{"n_layer": 16, "n_kv_head": 6, "d_mlp": 768, "bias": "none", "init_std_down": 0.00463, "lr": 0.00727, "grad_clip": 2.0, "warmup_steps": 200, "decay_shape": "cos", "train_tokens": 158300000}
MLP neurons of a small language model. Each row is named by its layer, matrix (up: input weights) and neuron, and shows model dimensions 32-159. Each number is 128 + 32 x the weight over its row's rms, rounded and kept within 0 to 255. Numbers have three digits each.
Before each neuron's rows, "fires in" lists the words (lower case) most often at its 100 highest values on Wikipedia text that the model never trained on.

fires in: "a", "its", "this", "they", "to"
L7.up751:155137166130110138134089097117192060103158132146106141152142124130086140130150147136158127148090149107081117118115093124117111096118120161131076150140078099179087085158072130212182126146152167127112140194100096165131153067179109167211091145135166116114157139123123110121149124084117144073174100117096178090118146099183129146125066128178172108113113091168153092084171155160140117151153

fires in: "major", "s", "state", "year", "states", "majority"
L2.up653:203078195111122147068169117073151132127156115132145097133163124146095158109157167130078176137148106122123151117113174118101158133168171119096137125150109112113154096123143149128105125134126193094107071126119124099095127089147128119089162090141109120126203161127107068139136102111170127147043166133155121106142155211114067154152162128134150137082073158082125185130098098127129119148227

fires in: "who", "now", "head"
L2.up404:137134139121111172163164075039130109136193131140115149125076140146144155057100110160176117111127151128089149073162122113060096108166094149139130053097088157151189080075105109094187160124174174152121127167102178141150185117142128162168139127133109117115045059103111137130146135169122100103175114084159123136085174113135143157151098142172164126137140096087122198141158153162145119142131

fires in: "major", "their", "most", "majority", "eighth"
L4.up632:126124078146127147075093132118077168141149102090116058164149141098163148131089112165159159104086151102109153113117156129166168124096105119118090179111144152138148098145133050121085094141096124105048114108069155109163108131193120118159088122107165109154150185068166136112114061109104139162083124184092103100094157146155156133174166130120113137170083131165158180178177150114195066158185

fires in: "season", "league", "division", "goals", "goal"
L2.up591:118147133145190051175137150166128108177172094091114084074095192101085166173187069065057140132147067100073151171154156137126161163119122122096120173120086131110113111107171127173143200121129088141041099165153123129154091149116106142185113091128107077097111106031132147150141133090121081136153134103092106091121115153109166130103149165122102160182135149117123154163079126097069148118116

fires in: "the", "located", "northern", "there"
L5.up201:062128188106106201154130181142133172108078086106147073144110113128120178117105145122119104136124145155126123160094050121094156134148136091053098089185113150197180140106121131147127092152126164164143156199107112158153145139092152111126118129155110085143120086158092117213155131094128131198163143116140203100113120110157129141131095208152132053125118090140095095131199120137100086159162

fires in: "because", "much", "many", "some", "of", "why"
L11.up621:142166140147104141096102122157097127137130121131155178127139133178071101060162122151139154179132152146090114117110083105155113108121138161092110123100166094123166103157149086150105117142148134127110069113174094138133172073122169164128104108143172091151167180052106107104094141175114126146216103146093093116123100124129089114140173096182144164135143086102121121157067087078158110129120

fires in: "free", "long", "vietnam", "society", "variety", "vietnamese"
L2.up669:141170133119122134064082053171155117120091117075136134161182150106079185089133148150153155176092111137133143108108191093120144107140104142070115044151096164173118128101148122158102134109136144139103105120140116126091133111077133090164172074126165138173141091076137175157137119141123132160136153103193084163107093180086214141112127128128116137101114167087128136084119130170187136156146

fires in: "running", "be", "player", "behind", "canadian", "canada"
L2.up145:152174213091139149199099125088096146176110132115220136079154131095128109060091101134105116150069108138124135127193168124160133102133166150117142064082122104114130080120158109113150095073208111077141166165135133179134090072081166063136157114154182102066120147114164128187105130130089122153132113146123117117090119122116155147080092134185115104120168148132103121129135125177109130187103

fires in: "on", "season", "league", "made", "played"
L2.up554:134144105101170149129116146134097130189126092144115162157066120155135067156142120111122116166143140082083129150081156096080151116080121161063088102110088088123098104148155160148145066121128168158131191094156085178196104094161140115113086130191150071146104115101182142149129100191121132157147188076103110141102154129137106116121131075135120098196161143186117155181110159148109137100116

fires in: "is", "became", "was"
L2.up210:150130118167093095172151115147112176126116096105141131129139091155100172149128071136161145085079092223110156142103145159077119094114103164102099168123105128172119114177146130111096090148078146116084101143164146141126093136204080087135126113112116137074081091088078131121100082092117111140126131133110118110144130115137159160143152159117150156124184133101075185162154123199186153145119

fires in: "also", "that", "both", "again"
L2.up550:085087133109079113094114148082120139098136142095121071117145149158118131127118139129096091127065126109112097165090199100094101180156106091141105125137144139102138152144092185088168092167148170145092165146083134186166156088166123127072115157102078175150124148158045046106081165155122132100156147152164181134071140151157162142115082105157136090138145100098124115114181193089172110134116

fires in: "as", "mm", "newspaper", "spent"
L5.up699:085096101079134157172139071064154116110024175152144082122107173146108104074100105138153101112149105097113161152111178119090088093133143176131151168123160149130174135086115134171090109157119099146125089155078125152118180144159182161153094127147128147158151146122106119113090159157075155098126121155117092145178103158119126096151148121098106106139143135039156177199155110089105177150207

fires in: "new", "san"
L2.up265:085155155104181104128130134203138177094091146159096127166122062119154150102151162109071118107133115161138118184154125158124183155110162099097157108145133139098077106067102155132130162154061127177123089137069113164149138125156101109152114127129115144064134189108119113138093153151157159162117135147164091165079146125150147115068161120106191113089114128142043176164124089050074108146133

fires in: "from", "galileo", "while", "shafilea", "rockpile"
L2.up139:159147075129142125136172118148142041062052123147119141097169118128101159115106151138109115146150167108090172148088133078115110107159082077075136114111202164093139113148118116085088116066143124165079117172105128119124159093132148131105084109116126160094160107122194097087104199169083152133117098126115134119144153128136130138154113064084110106124122133121206119160211122134166154101163

fires in: "stadium", "of", "team", "cross", "cup"
L4.up652:114152118151120169102096085118149161163128121129073137170072085098132100192130100140053110116081078144129130111170151138134070144159136109133085121156148069101111114124193171192112159133131107134149218071111120117190096103148113131143182109155063133126128088160094184149158130151117116075140132108183143099079128159071127103110167075101139140120095101155099153158124164137140114123080

fires in: "more", "public", "finished", "were", "republic", "together"
L2.up104:182162121079149139165127164137120146106081137140152124115096130158145120135136148169146145131131119078197138112093113188127135103111138151053154170113137081111210096092132125052089157147131126164052140077104110171124125142145134119124166072131176150104149105136127112094153101138091103168068111114076094163175082171105121138104154103138150203119145117178101118121112176097155090084146

fires in: "the", "in"
L5.up672:165115156116094158180117061086174135126127136121109139154083163128147119155129154109146120166040119124164147128129134130143173111093129079105116169182112165086151176165143089120063125136201141137130145128118085121204176111128152121095087147081161092133144100058150144159140066149159105176137131163155116109122138110127115072106116116132137175168098112142093110161139114161136079146126

fires in: "the"
L5.up148:157175088156150085092130103104088156123098180139132142120108102143086122089185140178119143083160110152147122187059084117113175125131142179094124116093111126138119073169109141186134132126096125106178114083101132159131148097131110131123161194116198078088093168156078102148149135096087171073119126083151130186070136092098078177090101112148120144096133152126149153108169174146183153136164

fires in: "as", "became", "provided"
L4.up585:149149105149155103153138065130164147102089108168155161109107152134101136164126131106118110158080079122122144127144160116156083120119157123099127126162107083143124164120159182036102098164121113110071178163176074091124099102182112175091178097098121167139136096102088103165147130083144045119091203151170111186068134121091127154155120140146100076105151123094129126153058090153138154172137

fires in: "to", "or", "architecture", "architectural"
L4.up73:183153121123102109137113136078116114144141121146151105157207095177181134157177140138197105147153135135110127138139099151119165181184065127146078140076167185154180105124172113154129148134101114124081100149129152141129090075100169086105151087105138129127084112115079149081148077092145127154093130145128141127117091133090104161119113118027091153135113160128097132141084104092139099192119

fires in: "medal", "development", "labour", "commission", "liberal", "plenipotentiary"
L6.up670:153120110117112165155119143097113116127133125053061140132123060191138169131101180133068166131157104074088112106177168161103128205149168184132163146151176149112135144099126128053155196165134145112077129111178091134146151125148128128109084095102111159149178180137151103109073128155139141174131126097124120125073116163108133135105180151103124157107126128077135072108097093147100101142062

fires in: "of", "considered", "uk", "restaurant", "contains", "failed"
L5.up459:139126155111110118197063138101098092109132135128110098129159129110101141087104141173198161118103166116067144131121124102131121150136145044085133111117135133148082165126089116191138113158129096090110088133181161118113167178163167130180131127107192107091104118072128189153113157117113154103081133172114106052084195136136102130176133148186111123133140159103132134074127084126159122131130

fires in: "such", "following", "live", "typeface", "later"
L4.up253:130158143093092127097130105125195124130182153095140108100157116103113147148116182128115158077152102142067078164050138129096143133137111094145076090128136150097138186136103205097132084157189091134144103117134185139162105104156109123198096091128147140126126126131066120172172131125178130163142155166140176094105140160093114155115106087118120179159186192132089085101134165152144082125132

fires in: "who", "released", "we", "car"
L4.up33:161105147093126146117163129171068100125163159114132083146119175084171143098097070150129173152103113093078157140169161134135153094122146161138134137107149184119151082075113164087112210183166140151162096143180160142145135114101094032181135130097113119114147119127121135127167181095086104141164072043117059081129143127143115130172124137091116146078134090065170116083102139116118119140183

fires in: "released", "york", "los", "san", "appointed", "married"
L5.up375:127172123098130150069134077159108127164159154155143073171117121137161145064115142132146130120199127180138151183115137221118136120096108176092129088149099094194135130127157094115114092135090106131107177103121194108118190095144192072063102095066120068083112119084070147142136097138152136134114165052101113068150128101111142158133166127174174159099125089130125133131128144089123169155121

fires in: "left", "do", "goal", "goals", "took"
L2.up382:122089171094193090146146143072076109104185145110144139124132177093088116122146161095111113130140122138062158164195147163175121111129156128103143108094113130094105159091135143128171214133121099148105155148135122147136165117154102118110072087112081096092120059099128165167175103084120116128091168126109115089085159110146097127171143065174078155103121198139147147121115109088110104115058

fires in: "where", "young", "who", "when"
L2.up87:122103138152095107110107086158103115088108160144122169104111156117109157120096058110047090143143089071127111089104151073093171101134148069130097092160134131143170128155119093122097135131150110145155133152148154092156207129079122112210150133164108142190096162111078114127158099146120145100117145076114119120075166209103199129081063135160123156137125115122092130139123110149152133136145

fires in: "of", "were", "are", "large", "was"
L4.up529:162134137070140129142153132053089156134056149176098127166176116097175116109193079142056083098111129150156166104051086110157130114154059125106135066126108120120156095196123086094105102164160123136161112114124140196159156107139186150148166132086133168157133104123141132112115115147082128087116101112068150138175090172096144144109140104115108126099117075081137180154122120119174119094134

fires in: "on", "united", "story", "state"
L2.up103:150184143122185082105106056149116123101132205131082172139113168087102194082125091133102145137170087126097121144124096140167218136119145167103121103126096092152092152119164142107077120136186109157089122092121082160137093133092139200089154148114159123124124157111098090178130110178124131107171144125040155138134041186113085135111138145097126151145162125203091156092086147101126136135175

fires in: "most", "known", "named", "more", "mostly", "major"
L2.up245:089158138133139109113135134135047136109132061153113132205094134138121149080094113142102161078139178121171093186133152140080159166110114140101162169135103083097166134192120100164163100141103138107186141114120139083159133092120125103125139107147094132115148051079132124093127155102154117125117211126071113139136154116065154076190185109052142184145141093126131194130085138125148122146134

fires in: "can", "located", "receptor", "market", "metal", "not"
L2.up323:086120081086148158108134092136126125097157102148109088226087094088109116090142133180054189094091174172155115132150176094143053091150150127138138086121127137149129130127087124156083120151144120160147101107131124131153149150093174129144144144158119114081177110109158152164088158089102152086080191137106193117150184140162105134120197154140081168035139206169146151061146113117113085145123

fires in: "was", "been", "oak", "ft"
L4.up421:213140167119130085187155156153103133119139091141131110117100148122092117126149139139096098146082196124188174126089158130087102108156164077095078136100137173165165178142139098143087083147138155087145179136067150082101114123143152136098086078108131109137115064159165143141122123119111179120134113122039184073147142140145156096136111157187180092110106132118087177111168131145185150107164

fires in: "the", "median", "a", "for", "males"
L2.up47:089188126113055122187137124125090125134103057193138080186105156127179114170152104087105099107087130171085132124114129093112150156143122119092112127138159136136178170112083117151110085180138198114126147120101124138159116168099162142111168090119122198141130086071091186129158142095122138116177127152120103045100103165120109135096129144148193080097147125169078083146142101131174126106119

fires in: "an", "another", "parents"
L13.up251:188132101134163130130159128124124121080091111054131186157149105105141186091134142141180105151096127109138130125151089127104177077062116176128157078103109142166145144105140109124176084164159135180105079114160094124128102161104181184089100069142139147074185132112142129196162145124129066162119194136103112111131123130103169079106084104148147125131131128102105132157094124161133166120082

fires in: "with", "move", "in", "for"
L5.up651:139061143085165059123118093113077117123176132154144199075139182122094158152082120142095102091133113102112140165160135118142129113131143179073106106117107112179181132180121121167146155074159116112144133111162094160168102187145166108079126130114155142143204123107119138125121140140111181120127127162135127132130078177203088178137142165148090108096124163142146149082143148086107119139128

fires in: "from", "about", "without"
L2.up121:177112168083069131163155101169140088079099123120145145127190118112138135091132162117107143146146144046144130134172129150146093196171110087121115106138152084090156117116120135102056121152076145146142113148150179145119163170144149118120113103092063120080110153080143099110156152172063139101111051081137129115136210141062143186163127112159104133090159120184162084113106141151170116107126

fires in: "they", "those"
L7.up42:112133090123053136110105099113137135146111129150116158111115146149115150125114073077099098136172121167113176162096135104115129094172120132109084190148116105165115059211101111136123111182161143061114085158111079158186096137095177093153119141119141108160137128116071122155135168126143092115147141085105121150162126112135145158135117172085092127136206124176144159103158167080136210151176

fires in: "as", "of"
L7.up314:131120170124143081098143133122137107117118117157070164142133102102143157127110073090076153171088095176145193103118109133125136115162104135133099120141172124145131099067086096186173132167102118138120130191157152196201135172114161157146129125123167100068199044142146121126161113180038055107183115177120119200096097165120181116097136101132128111078090123177119122181123113091131095093134

fires in: "not", "still", "went", "they", "also", "who"
L13.up145:150129142119214139095108081169099123146118141106156145134136165121120150115153106153152087084074126159132159135102179123132080157118082131141092144192161110174095099135176083089135125165128115129138178142100112134118123111103173097199120216171157163119153109036123065158111164117190107113084151103122044117116113167107200085128176080110132061120128091192152075092131145087131149135155

fires in: "city", "state", "director", "states"
L2.up528:126104141083140186087147073192138156165090138104104147167099094105116174085165091179149143179108091120122151127119114149114154168079099159066126165145135135093098104118092091157102130151113201145130115144148126161139157169075082137111133097186080128112110113123168095123169117122115171169142096147067127135121090128128150116183179151120135120080100153101118168129120142120075113088176

fires in: "human", "parents", "social", "regular", "personal", "national"
L8.up172:145170078155158106142127092178137094077104109138124199077103110117100127103142116176107137165066094110149118079073149125133100123102159134116164155145117125091127088099129159114167078154124169146111098133085101167137058211140104108146133117093201125161144130163111121133171071123107113153120114161110137097138128126158137110162149041167092160176126167146105113109172110074129119132162

fires in: "of", "throughout", "metropolitan"
L8.up78:126105125098088134162153162153096143157170188183129139140162126181143154147096092141167093137145155100107191112143091104153206133176157104057101095164111094103137125173127138147107222124127081077111097137165118163105143075133141113078105093126117055065083149107107130158052118200125159066121103152127117109090182135175153105104105080156159110164143125165165107179140077141150101099103

fires in: "when", "from", "the", "by", "with", "between"
L6.up129:179128141149156096105171099091082109096172107155096114117141153155093172172109158069126162105100132141103112159137119117110128122121109166133115125128128134057126110137127128136064140154160145170130162163106138144183152073135132157102084119120162114127056125061112080107135101172125124120222092084163154081119147123092144156140156088140097058130115151162163089090125170121108177146205

fires in: "as", "to", "include"
L8.up443:165115184120128115049144092150124137114167139147069084088218086173116153083154142108116128159183111121079130155146102155161128137130080067155100122144154122135124092062081093088164112097159119130118187152091088134090151130128089139107140136080135139082070158147107168151170091166131171145125034148121160187145191170097092100134113132158106109172195082142138154157102094092101100138142

fires in: "between", "also", "both", "only", "each"
L2.up650:070138135093161051145154155104122150136132164125122082150102164113133111115070133145100063124124122148159145126151143142174118105119091115087125134148171128087123111185160112133080094139118141165173159153118113147180115038127144186145141073104115193092129075165079121119155130141148134135204107146181120094139103134119119108118182085094148108125153130132149123085105120164161151134139

fires in: "but", "he", "which", "as", "because", "the"
L6.up433:084177195087070106091098113114098143138112182114116095160124104119121112146106131089143098212149154096085148122103160047144121151146113143130126109092173152173110115144080105151108122085129169093131147152097102120139111111103145102151121158124140145139115127092083062156131110112122113156140136136126161113126154110098122091142068153136105162111143128203157105129141090163111136121247